config.yaml
n_layer: 18
d_model: 256
n_head: 2
n_kv_head: 2
head_dim: 128
d_mlp: 1024
vocab_size: 2064
activation: "squared_relu"
norm: "rmsnorm"
norm_place: "pre"
norm_eps: 1e-05
positions: "rope"
rope_base: 10000.0
rope_fraction: 1.0
qk_norm: true
attn_scale: 0.109
bias: "none"
tie_embeddings: false
parallel_block: false
extras: ["capped logits"]
init: "uniform"
init_std_qkv: 0.0425
init_std_o: 0.0
init_std_up: 0.0425
init_std_down: 0.0
optimizer: "adamw"
lr: 0.00157
lr_mult_qkv: 0.4
beta1: 0.9
beta2: 0.98
lr_head: 0.00541
warmup_steps: 251
schedule: "cos"
final_lr_fraction: 0.1
batch_tokens: 32768
seq_len: 1024
doc_mask: true
train_tokens: 369100000
steps: 11265
dataset: "wikipedia_en"
MLP neurons of a small language model. Each row is named by its layer, matrix (up: input weights) and neuron, and shows model dimensions 64-159. Each number is 500 + 40 x the weight over its row's rms, rounded and kept within 0 to 999. Numbers have three digits each.
After each neuron's rows, "fires in" lists the words (lower case) most often at its 100 highest values on Wikipedia text that the model never trained on.

L12.up742:528472491443408483496466448547440467481523554517460476499496449426544511520510467531541503458435542523523588480531473588465498533486532484534458511389531438538484465447521528519569560512536458516417561480478441527586536488536480513491564503504525480462414512539489544536433492515566517467
fires in: "to", "joined"

L14.up189:460481499459438614436504446500503489574455481483540490452472541528518530507448525496454494441448575516503519490496547438503512451517448457528549560487471482489460454468545491588556525501479495440487627450511504496489476528492434460467520526481538501515514523480553467531518540530513540528
fires in: "had", "first", "also", "have", "has"

L9.up752:541472496529477514539483506492456501517542528479460498464522596474501506514439544484452463515465530491450531460448519497497509502505538525474472403489499506526504511482521479608489512508524540493501519500504535478527470484606563567507498563550496488461445542567562506479536476474548517518
fires in: "there", "therefore", "film", "itself", "band"

L12.up535:493516446497433516520564457527533436478540493519520505453600484521470483492489545516528486530488498514449539512488524512496539541555478558433481490457502532490530461448480511538510495443502425566457591469514508490554444511417448439496514473554565498430455503513513460532425514434512483510
fires in: "in", "as"

L5.up816:390506476525446484475482480534522496572528547494489453490497494495473523476424498550464512501474477491450547553531515523510437517502474413472426496494485490516494467487457545527535531469484541481460497506498509510506420479520477459446498573388491496520520529482477485479507439453570589449
fires in: "to", "and"

L5.up754:507565549424520494532526464488515507586499518466469534478544594458595475515439511504442454552545481469521487471500446479453462501509475532422466498431478484467555531483494493519553457481450506527455502442505468599503521498580494623524537529512546465498590526504473471465501488525472455441
fires in: "served", "held", "serving", "worked", "working"

L8.up470:466526451540459551437475468478503518507533601413451520492522506473482518480465527517479516474525450510450492601517486524518479524545470518436460515483502505495482513483538503512510452494496474508495541415495523500507498567566513620474523464553470510497485504495462525462499492460478522509
fires in: "in", "initial", "international"

L7.up493:458549483533483481549491506494515475469511520474479490461553571473494533495467494548458535518498455495471580615500498457505473494489560466478554506484495531479501486491484373558601485501486454460431504535500534522501507495484532456529498517487515464494453507574519433464500503462563555518
fires in: "there", "united", "other", "therefore", "itself", "these"

L7.up339:512562451510486506479419492477516507465469460620518444508527591478490523509439432563462500478533483478524502572501536530469479570480515534550520478514512489502487572512522454519529410442475419521425520480481475473536502568547471550487479512532529512512508500538577537511441528493515552495
fires in: "however", "more", "also", "very", "software", "so"

L9.up812:542488470475479502551614485493475487483613514486493462478504524566502510467460487539476457477515536497490561541544547549386510527536538526484499473489501492476527408508536480474530481514489454513436469468506522503587503579416492450512483438477479495458458485501463509466468507503551540501
fires in: "of", "for", "as", "the", "to"

L5.up125:488475399510488493490549462515521493521553509431524492529484552504472542488529498461531414502496503475524558543490459481453533541510544444471448503453533532438564471433473488548482452542535528520424537427565525517483410527489452471541485519460498530492498538570590522465511532466512507513
fires in: "on"

L3.up466:457521445428490496460478563443491508489553544507501534488472462511486459468482513563547569548524465478453484545422493580492472510526472522531485426370502510502512484493586527489509566489496474499468483508490482552493466494581491520505597549515469474571453547519415419482441473548545511448
fires in: "has", "have", "also"

L8.up499:523559461459483563532505428517546511500520524522498524440451513522496542494537534471473550403541487501497535583502488589444573549532569513376506555547493451523508520450491474494481477475466438493480585496543545480523502534476544473495498481449475538483467508498507482568440501475537570562
fires in: "in", "of", "transfer", "transport", "air"

L9.up538:573481529473496432495506381429416549435527519499521534547510558541510476506522538502534561546509483480409480548462467504516492556522445432458506455405465480561533486477565453502543536411427527539476520459506543517486424511541549426464528499515547460481471503488513449424505546443523616491
fires in: "which", "that"

L8.up851:418496531482472577487427531439523553510535510517535477510515452483495497554557503459489478552486502475499504527467491479499530486524506441503525502520539439539494455449523584498505494438437492519479536460516507572485456490493515484527529493454577552506487512496523447523499520510559559440
fires in: "of", "fifth"

L12.up368:464533456519400534473498438485463442519565607544534502483441533519554505501489508511591574511503481461483522537521537508515489544572503453521591483528498534519501447494553514570499509449514435589466506541556541559535512496497503433497503585537540456520488527497469487474495494399551492458
fires in: "with", "to", "in"

L3.up463:553532513433517486562479420485513375399543483464503491470561484481489409427492453549543515518476476486417487471481538503509496519569468477528475567496499535487464437465475580518571518493534524536517466568482541578504476491466527474563491505472475460472478529532449537517479532436626604457
fires in: "age", "career", "single", "house", "population", "railway"

L7.up955:477438516461546474539444473559523453519540512474519542482502494519536504526556386402512576465463513458460564564492456562504476492497574510556478504480457458488466515514484508583562451508539593588457505494438619511491475517481509505550518555469462495466528518520462529512419475461514549463
fires in: "and", "of", "2010"

L10.up109:474466522490444536495503512527553445551501539486490491477456488522560525557446481605519473568495514543457493493523433524489531527498558466510530468424514453546467467478509468497496492478524510510498515547526444542590505618460455405531568564467577430524557525493512548498497524503529476457
fires in: "to", "from", "started", "began", "continue", "a"

L9.up131:493472511440451504517502557497545452550542561549494502511476483504466512470484574465530543520526454551498478484457485470487440537496545561496498562513521460464527455463538516484510451467481521523480510456479537529472430489478476435504545523471523552540488520563530444503487487484531554431
fires in: "private", "free", "known", "fifth"

L10.up767:496482409484443508525486462489498482507557551526551443448463598538556498434511533482481468477544505474484499514483552504522468518533450419494542508430441523451531487469543547481520504460441482506486524433515508537537514525517495473492595483611559471444509531494519436490497433534501545511
fires in: "a", "been", "were", "according", "are", "being"

L10.up242:488553545459432508435466448494557545547490465518570454504464459514589494508526457530476514555483457478530541454433524466474493444556484432564482504450502504445457477434543528451548446435511562512465477496627566485548471620488522505531498490524528484439562520467536444540500535541531454472
fires in: "a", "an"

L10.up126:502469552480442507486431596504530438496474483501492478556543508522520518506503487505495526496520484485462486526499494444495527486526558477493471479471489531539452469462453508495576501486472504528512441433606446488518524533521519482574532529495566526488459506530577486471557534491560498445
fires in: "a", "the", "his", "camp"

L9.up4:444510448449463453551465464437539386490506470517485548552538544466523567487502425489502462503473510509508549493415487488524490446519480510504466505446468508483503550485506497458516453467494422519480472477540541517485475492454456480467551553475546451480548511539407513441443488479514602449
fires in: "of"

L5.up117:514486450480492532482495431536528430522489455567549514476530487555477550538472519532544523425434450456506507588483477541454511526522502466533475424492469483508529556489576511545528459442541495561529508436470569466558542602499492533577524511498464546495529541506483530509517550444537477526
fires in: "in", "at"

L3.up996:510537564508487482421557469454465579458514570507532495472534554499459511563510522471469504518486492477425609560505463540455490498533533475464541521498460522459496584503591450536552532496485440466478518535495534555508448475543491507535513431523510490508473496552483461520492488492524513477
fires in: "player", "by", "also", "that", "museum"

L10.up41:475527461497424474488515451416514490490498561513564547536533500482483490508480460519455516485533487490472481512485520490443456491529451499487534489441506504550523533408495512474543423471465533537496521551494549507480431533485497470523460549466518503452434506530551543479438496428496467487
fires in: "more", "very", "too", "approximately", "it"

L7.up216:474433475436481500510493488472528509528519501459559570496465449495514449507494453536510472449510540494514474515577501541487501581560433535502536556479477541538500458506522455559469496535468509468496495422489501489558451514451507531432489538403471475511520510539518499483454482508504512499
fires in: "election", "addition", "results", "elections", "elected"

L10.up62:460499457502485511507475497439550554498466494480484506414596548487506474504489489532558547472490493518468523466485510571526456520473601549517507548490521487535516418415479563500492526499525437570442465486533527495535479587508448411522501463496541518521573532550440448503508557526504511430
fires in: "was", "of", "enemy", "gymnastics", "m"

L10.up1018:557503486439477517451572509571562583502514516553547449472526487518528496461462481448533480492540492472505470469441479457516514509523448431519555522476464483470439524497490574439517490491449484555510472483563536570488479503536560502523507546502546466503527506537525525451510491529510430526
fires in: "s", "his", "her", "this"

L10.up185:493460390529492543505489495433556415553479500545502573547486478528497475477464379523509514537455504476558488492519444512499475553500545535365495439492511480577498529375546522556509504522530521560463459505532526545573494521478496509506483520500503517533593495490457567530507518477518504545
fires in: "the", "of", "0", "06", "15"

L9.up783:504491499580511524549483516410507570551525495488479482512481468518404527520454507522450546537496482491457537504411506472514475489514484423445517494482511476481522476503544539607525470550515453456518479505508554527561400543456520465481477529471521475560474527559568534442442531509499557543
fires in: "the", "publication", "publications", "inga"

L5.up679:472467467509505453429480466461498479529493514492499490501518496521493540578520506463508491445486485485473498560516418494426479519518523533498497545480432472497505568480483467547589416450508523556436584476453503556513469557579468462629541417532485513575528527517576517547441513486500473539
fires in: "the", "and"

L12.up576:447482517485423470455503528556502433498517486495532522451466546437492545465522476519530517482512465504463482500496527518527523564509529462503569531485514516560592495436563512510523491409507445525495515437464519485554485516521564504566562525421514519578486520578496552518500412452492515466
fires in: "western", "eastern", "northern", "central", "southern", "north"

L9.up809:526537605484460519442522458495492446512526543484556504541511462542479502462486493474514496566500514498473531528482515494436408530510549492540551511511425473572514468475487542583496525554496482504487524474504567480492502474525452478538503527520547520536555513513530512570495516491515493491
fires in: "to", "of", "together", "total", "a"

L5.up474:531566454505506543510496480563487424497520483521565477564541466534587493589505502549511492532509451487423434498528550488473512500522506438445543461496449537462555426461512520470509446570458546557453499445614554511489509502503486558550525462527567514509570519567553499474497513480519470501
fires in: "be", "is", "been", "being"

L10.up374:518490499527394525492471477558501500492496501501509473509489528471536505445461444551497489522458443503447467553540467566516531535541517500483455465463470546553508468461523470496485517536443500505463623449528469469676522498507523446475497446507628457485540502526485536527512568495492511536
fires in: "as", "to", "then", "from", "become"

L12.up785:533477504541451535521515467499510469508486427534488559490471460463460493492481478532509549488487501475413458449494505498408466474600445507533426439473488471489523467454561500551504474460518488505487568495428533574557454600445465472497529481513459504534483522568464555516412453519532532462
fires in: "in", "born", "genus", "name", "a", "by"

L10.up795:545557497505441550493447428470554468433562512529562487421424517526532503455444498387476486534524498510485475460516553503511466493511486454535492465476462537516488565489542510495520424461484514514516514417597601483559507523460440468588540574558538494465497500548516479510493547458612583548
fires in: "a", "an", "according"

L9.up91:455545482472516552530451472518508494435509533468501452511530505498503443574421613575443442477489531497480484530446436560505463561528536558515459542468500425512462441476520521497520530492416474516470448511539490571491533536526477429525564533430542465539533527505510445491382483412513505557
fires in: "by", "with", "his"

L9.up200:467567583506561514462503471459538453519500501571551528526460453515533499638523454493506475508578478489498522513450493475492564515507469432435512500483463453497542542469581470506571497490523496540521458561512538502491464565496545478568486492470536512515529492589480496478463595527541556531
fires in: "the", "his"

L5.up407:479522510407511515503510494481560485523507552440468553527510544540444487452421496536530517473497411473428457533513470560476526526533520494506457530506471488512513488442519538575631432510561448541513537402458565536524476542548499488508557473442496485478498536526467569418471572492543478536
fires in: "in", "over"

L8.up200:495488480507459524490438543466474522460535451510570545486479512544529440550522549481471476535475484501489485541465492548507527483546515514516505473445423495515510558396500523456504447501363521561509470488474525508522479506480492483498454539416523547431448525548505499519443430398540539460
fires in: "of"

L7.up1003:421475483455488545450601445469504513473525552445561483461449476504540499559441439424522530525528507468537463512521500522497482518557508520535559485405440487460479518484523479490528464515469525547513549489424532531549541510481483413513540490411482540509493525556473459483456537541484512494
fires in: "league", "tournament", "competition", "medal", "match"

L14.up528:457535485467492534445491544492518474513517423577505512444510546504468518576505501556528507477507489504466561606476514560509572491469503470500531553479512504506462413470510475520542509474443566531454542462503590544477440490482519436493573474494462519569481505538480503461442565465492532446
fires in: "of", "the", "a", "for", "my"

L10.up441:529463446477484439558449400498461415554553516496498504484457517507487526528464524539429516468532478495468570585477487499456483505530461450441531485483539566530517549478512470505544520474506461509480498469493550577486451512513471464459503457406480477440468489484492530511499523489498576493
fires in: "which", "that", "it"

L8.up934:463432452498497475502463509502546405565478567513577483456457485506460507576526487489461439500525442464467573484492493460545478588490399462469524571442508496511543482529479485524534440526502512470403475490521533508505474472501522419480523472493583499529627533520523498459506521404504486487
fires in: "is", "was", "been", "be", "also", "become"

L9.up754:556484519511479491428480508529537515507487514482496529502509470535493464485542504538516478528509482505513517516472564408514505556552529442499539475534433503470557440505511546519464456570439498506499475454501444520481492446558571467501438510600556488507537504558526453443480468479520503513
fires in: "the", "his", "its", "her", "their", "named"

L8.up338:528577529478497527512483494467516498569492554520438537436510498499480461464472510479556506532533540442512467510535437500450531508553498442530471503488424494504558554441512477530493462487461545556449568526458534524512478473567577494570513510496486568478515509494445503475500534525555564509
fires in: "s", "high", "length"

L14.up566:558485502483493458526486505537515443511530512580444458458538511541509470467548486466482486511453450442414543508546486531533435556551494492487558476466509482567492445459546505442557520473515536529495569440594566550551486518547554495506528479490532521522571540484496519460506483560494475524
fires in: "was", "were", "is"

L8.up323:525442521538462554483526511535499521481557500499541474482516452497471474457379504551491595501440439413451483541489451472515530502550561469440563528444390490533523512513476524560538442496504504472456481502590498574496418490500502554440552451453483524557489506506468508544502498445510570505
fires in: "island", "not", "often", "to", "areas", "athletics"

L7.up206:537468461555502471472462510496545526497499547543450532496481472475529545462548471481528468551417460442468508483541415496470447555525456435467490494429502472542602485455481471593507483471548499528450553504452531511527435550490489494530514559461484488518521525562484590502432495501494498530
fires in: "genus", "a", "is", "species", "status", "was"

L14.up819:556481481472477531490506471530479514509523488437503463390468508516514482490525484484517543419454436469433527524476481530373455552579526530524481524515468491550516549473577484496482487508467493502520495484475467491539539474550483462506428484441484523499413537520551526477453507520498465548
fires in: "6", "1", "2", "4", "7", "9"

L10.up974:514541536478491567452482476519629500520512545495548453504492433514500505484451465502546472502446530503464527543529510566453529549560512464474529543514481514560461491520516487512464497521550451559489495531526511508507508519465529487466563502464555548484481500528469542533513470405544451421
fires in: "by", "after", "before"

L8.up441:449533480436486493490531552492465511503540510512503586434417535522534536506474484534490496523483515522534541519463501467549518543531478520476529501459483470540509515479500520487520380497484545553534507514538505512520505549464481471537477512444550461491558534510458503494459560477469495453
fires in: "to", "of", "his", "occur"

L7.up746:478484511433407462476504479515454453551523495454437469453502521475538558513480453548477461500533429493461452485463466535512469453563466527500512520434452446500573454414562520512526406413447440513483479400514552508527495625445448505473486460548524518500492504557528428493468485455558473455
fires in: "elected", "from", "born", "graduated", "after"

L14.up606:457451526487430514445482494485403458545492514505483504473546480416524469488513488506477492488525464483511473542563512514540449565490475457489496534483512506558543479442526458510546534499534437487426521489508429446563527526512513462426539494496554488536604472533502519469534557429500490573
fires in: "school", "college", "university", "education", "schools", "program"

L10.up540:490467471450438515480504475529519420487517555485550486461468517536540529490499525563552467532481466447495485539561564501477506524602450491502555534440528425538530460426526524493578461543494455530466483504534524475523503482446543434513487536477544484517485506492531423468484481483525584504
fires in: "after", "with", "more", "two", "to"

L8.up655:493479469533465466459523448505524433509474505517457568515470545496569501545460503492520464464495509479417495465453460515435491510530512487548472450489466488542483464432540520546553471492481518517515550525506521487476438565470481420504546480499504485450470510523503471527425443426619474396
fires in: "by", "on", "built", "released", "in", "of"

L9.up159:481528431500499525481510490480513483536498450528544548488510423493470494496492496494585461440508447497474498532495502548475507462538507461526614545420450551511541502508600411487549534525519427556546504449444571586574496543483436468502525433443434514566505534490485477490517476568508516485
fires in: "of", "the", "in", "for", "from"

L10.up809:503533492479514556517459502500423443435469512545531473478525541484526479539469456540483519536478497467523508518453426542505476529615503577479530596405468517580570490510560511485502497428502465525479537491517519521504440480459505459497561481494583459536453516526488476522474461485529538419
fires in: "of", "by", "with", "upon"

L9.up723:444455522510480483452539541444448464532511544521488527475523469544486487511511498472543523429491437482529485538521471507506502590534522478495563509474404465508449488483591524493467498568478505640444504468490503474518451461491509499435507488533513518542468498513477437545517493524527567435
fires in: "the", "other", "notable", "others", "also", "name"

L8.up689:489535418477471551439551460547437529479509531504458510445514490492473493489494542528542569457446510489500514516513435577425458525621469577495496487469448521492503495487458473515582451431464490544451528441444542484519492541532555522540660491505463529540498543559577505537418442513560553502
fires in: "state", "time", "to", "american"

L8.up552:536538522509454514474456515485534473460529492522412529469541583556573574530514518509523546403461527491474487543431498532467476488565518455515470536519475471473501578473483533445484469465471531572492516471517466420494492465544583503576558563401494469505483544501455513542403538436441552518
fires in: "new", "high", "large", "small", "single", "few"

L5.up464:415508467509429525525524482502477469418539479420529542497476487486524517503434481450528465516467485504497550514470419515476474475520523484560558509476419486492501505447572504552577394446508563541501498551549513496555444552455465537487495407470574459478503506530459478548448494528530527512
fires in: "of"

L12.up772:410532541483420561475528473495557488533519496551485541526492566418494533512506481466502518469475492530456517506506476541429463451490557486532453472479513474605446487464580557511548502448480464545493475497504545485553448542448461463507547538473539491477534479497478501447526481432492584449
fires in: "of", "in"

L8.up862:543533551452523570489500438503514419525532470547497526487466499514565509514497452570480519499517488480500482525448598475522506498511442490510517528516523426474496453482492495477502512547487558528496477451566580458498467472470567451482544564495541547483508506551533464476483494531546533510
fires in: "the", "home", "house"

L12.up78:500450486478483465501535445505545501482501477557530424474491534494523439519483430485552480461507529461545471536455546517484488567486474498529653570498503538504519487478505538554492413522485488482459544425502569536503477508526500472513516551503565516496487529499603424484487537557473439517
fires in: "had", "have", "having", "be", "originally", "been"

L8.up834:477452533494535443575510524436462496548496457597490536482475515469445500510556470437512456509461483507445438559492483554505526511472570532438545535439503550527494499493519430534514471493520462477522494509505582547520441440443506480456487505564492475536481532570472463541548530507504528486
fires in: "york", "elected", "election", "elections", "originally"

L5.up956:503522495532475465517536389474494546532514478518520498473514464459507516566488499433440522442529467479468567514463424501466437577552547489514548503519452499491547459501581456598516449465482512505408469470578470526473451464496573486551528543454543431498517505582517495509478543464560487474
fires in: "on", "left", "end", "died", "one"

L10.up281:461488509432489513514545538563480523557519485512522445493480462486552588498479431520474586547566485460431522489516511511457472429517501486490525524516482450490543533499467434505560452461534459485453454536530462504522461500461485500544483529540514385521553513523523522403507463474580587514
fires in: "can", "would", "could", "must", "may", "will"

L7.up870:456571464524440512418438529435502495586510490543506515440516543453465469479482479523478544466504479488473473492585479536482501499528445502391569508543484478508469454471527454507506488416495473475508480544598497496518520453525556520500468404432532427524554515524483422546496549519551487474
fires in: "music", "art", "artist", "construction", "arts"

L9.up196:514443469487448529474524464498532442451476498516582494493510489482496515471499496556499489435511487512366517498475472558499531540487501502487514521466477486545564454485522520531531536421521472550496444467500531545538485512467481472448520500543502556507444519486458520413432559543546453488
fires in: "in", "on", "from", "for"

L5.up209:547495473463529475512469461507564423490552468462472523508460485476484464485437429435463458468482488474485494573518466504431485544509436519453478534423513587570483474480521528503534489481472438466540483442460458513520460577494480475432516502524498492522545509599470491451481456545536475557
fires in: "election", "senate", "elections", "results", "district", "match"

L12.up90:496568451495460452497485385536519436566536469508464570483387492536481559510543483525545545471483473520468463483497490476406469476521445550490511521497494543432542497492513490507493443519397449541518458528515531509497432516462559515518587498498533442519509500522586486576484529496560501515
fires in: "as"

L9.up631:466484463518454562481529587529502539535553504540504461465465514503473584515468461532542482508557501484447517515502440478477463504498523473475503472496433449545524456499440489515565475463494457469483542529511577526499493470457481463536497476525471496542501520495441491449454621518485529455
fires in: "to"

L10.up221:456502443391496569530527477454500478488527476506521480577463485515497542529446400488502550524500478481448491488506492509371403544538523523475432489478427522498549435506492479513472459498446435520469557501522503508511498494476501424449513462535535475558512495501474547497433510470488566473
fires in: "by", "with", "from"

L10.up845:463500460541491537530520494490453423485534533534507502527523461549460522529411475543494519538473483503434516540483451539461393577565528454460521486508467476568534461524474482567528568509503511480483523466509596612538491478533478484505455511505540534458505506475501496537495577451513536499
fires in: "to"

L10.up729:511518469474435565499419512410400436515510509468499582498497561540576553552548491507572413515477526492502502537433487569448476534541516531459584509469476529558521440417497582551565490483498451534469526547527504549508466531459519485496545522559515439504461494515451527459509487497506508466
fires in: "of", "the"

L9.up193:515527419483457482510425505508488432524511485553505518484479522538526563502508494538513533564506491519530417477454509559493414494554556538496522524488482436479512499456522547538517520459456465499439527501485494496467483555454462472558524516566478434594484510487540521478378524500559588468
fires in: "of", "for"

L9.up479:441462480515486538449571492460496457562513528511480540451382519473546517500540502502498500415492478492481568609451503555515513460492454492442477490464532475461579558479547444503538442424480463552498549479485491507555488513513500461498471487487556512516567499519528518496505540516537502467
fires in: "in", "on", "to"

L7.up159:488470464420493572479549489415580497533474504550531545484515389503514546514502554515530475492461488473472499423420533547465418564514539496477508561494459552493448528484521524486507489496535520513503575395489477506564553474581520481443549480495496547509456489521514495531517455503551472440
fires in: "from", "at", "gymnastics"

L8.up577:475545519424479542471472499450523511512521590464470524437532448539490450514452554501507551511459538494539492548496446490449503530535457571473484559481519453418548508465493464466535480492453483492462440466534503581512496555533571530542507493495492555499541530514501514466450533511560490499
fires in: "his", "co", "her", "honorary", "sons"

L14.up55:468568522501509607480469502477572476491454470509531525478543480495525540508490514539486531486570515476481512509480477502467519498497490464529511531446505453501489473501485471520472481543548496545380556560580537463500473603542604469614548487470567438560478492571568471488501539518527531552
fires in: "the", "border", "s"

L12.up550:475530482489499471459481547526455416500576562513537490453487513519567535520550485526478487490498468523514517565527538540464498489537512520548490601458565462522522463463497498521501440525463462523424464443483462545555506532460434474508470482537539444550460481522521581525453514517501546566
fires in: "and", "of", "with", "all", "is", "following"

L8.up643:468530389481524512444459519517556459570522489492496545456459532517471435482537458491531468498469521494506526556514435555540480558501528573517507454498498543507517472455502509586530520492496487470365573517443546559539499468521548461535562466476550530548515504553535578446425564433466454494
fires in: "the", "his", "her", "formal", "its"

L3.up36:488456531485485496564566535481482535426534527536546556526497483489607540451494510437490501495494508466495505560445487484492477546474598563515498468474488454507519410486555537495529478570547471568470477506564496518472388453463534488515523514513601518471411525547455509538456537481516581438
fires in: "but", "by", "of"

L7.up132:451457477488402514475494460498539549480515583503461495447543563489493546477489485488538442536512527508420460521464558511468482471576534572514526530487448447490547483429499504462488428509505503548477559439544554499515503520491476471466487501536485486505494535537531447489505444474502553515
fires in: "after", "when", "during", "from", "while", "with"

L3.up295:495523514553489541446515478492452483526480538418532538451482438525577475538446528502469461482461455478543512527551497521409413470502487446473487555425506450543474453470506474579473502501495486488432519533568527527466426529522552505443500461515537537513502500551511510431524541468472564487
fires in: "medal", "women", "training", "education", "career", "at"

L7.up61:488404468482471459533470506520443504513527529572465516495596509529518561416487429476517489496429455514511514546525479507444431472529480541538452544521435529419506457519426524528517470488445454548483527449544505480503503538494514576462492461574532513532490474555434567488433497460487523525
fires in: "york", "location", "death", "species", "local", "city"

L8.up908:466552500544465494511468542500477527444565522464495465501502507497507436492528521475417509462494507500381427516522524462510468432537548506472515596505499509488542472438518503565492449515471467542479466520497492533502483438480499461580480480501551509440452512557506524508456452509552513513
fires in: "and", "initial", "together", "shuttle", "guitar", "inside"

L7.up985:426482521514491466451443451437544523411506550492532495439543501474527539504478562532441485540499513491484583513539534439474482495537519519436561491496465507536513477456565537606496431518481450566500560514548516549525482522476534449501467570474568482465445499518504492515516515439550568443
fires in: "of", "near", "along"

L7.up916:526509508480470500504461540498481514524508517441440482516547541551553513479456486521501489472438573453455554492570556522475493521524477437511523474457467444479531465456482497513510532553473411546406557462525438530512499483533494476462479554531582427447514512555466445466500484483485557550
fires in: "than", "having", "now", "to", "how", "historic"

L10.up370:508505547461436567515529542509515523555514414569514516486479486495595567556498503483454553490454513494422515487470468525451484503446540521544587493511469475434532445501516509506486417525525531505455559438555500483515407602467540516480554511512534480496534512493536454436453481438500542483
fires in: "of"

L3.up130:432580446559469498510530458552496505501549474555536404511467501560537549548464510550444519484555491459446542531535447606485544494531477472438547561454480460471581497490564467516561500476539440479404533491543504523470458513478467447517506528516512488564600482522440515592451499439496530541
fires in: "can", "may", "must", "could", "required"

L3.up621:441532440496496552436490470492435448501586588476477489503476486443524508503470535455446534479489452475503514479486508441479426440513488457413495475493497459494529522461504520532471541493560448531508517441486446557505507492549591513463516462518561469479517497511489432523458472458571471529
fires in: "film", "law", "artist", "laws", "reported", "art"

L12.up272:543480453404485477508500462479501485497498538477445554443474567511521487487529527560526475503432491511471501549513473557513460525555517499503463569509482494466493419488487509618523498539490476551405494516507524538515495510526518427494509466471523445516475488485529540481515543548472516508
fires in: "the", "s", "its", "lieutenant"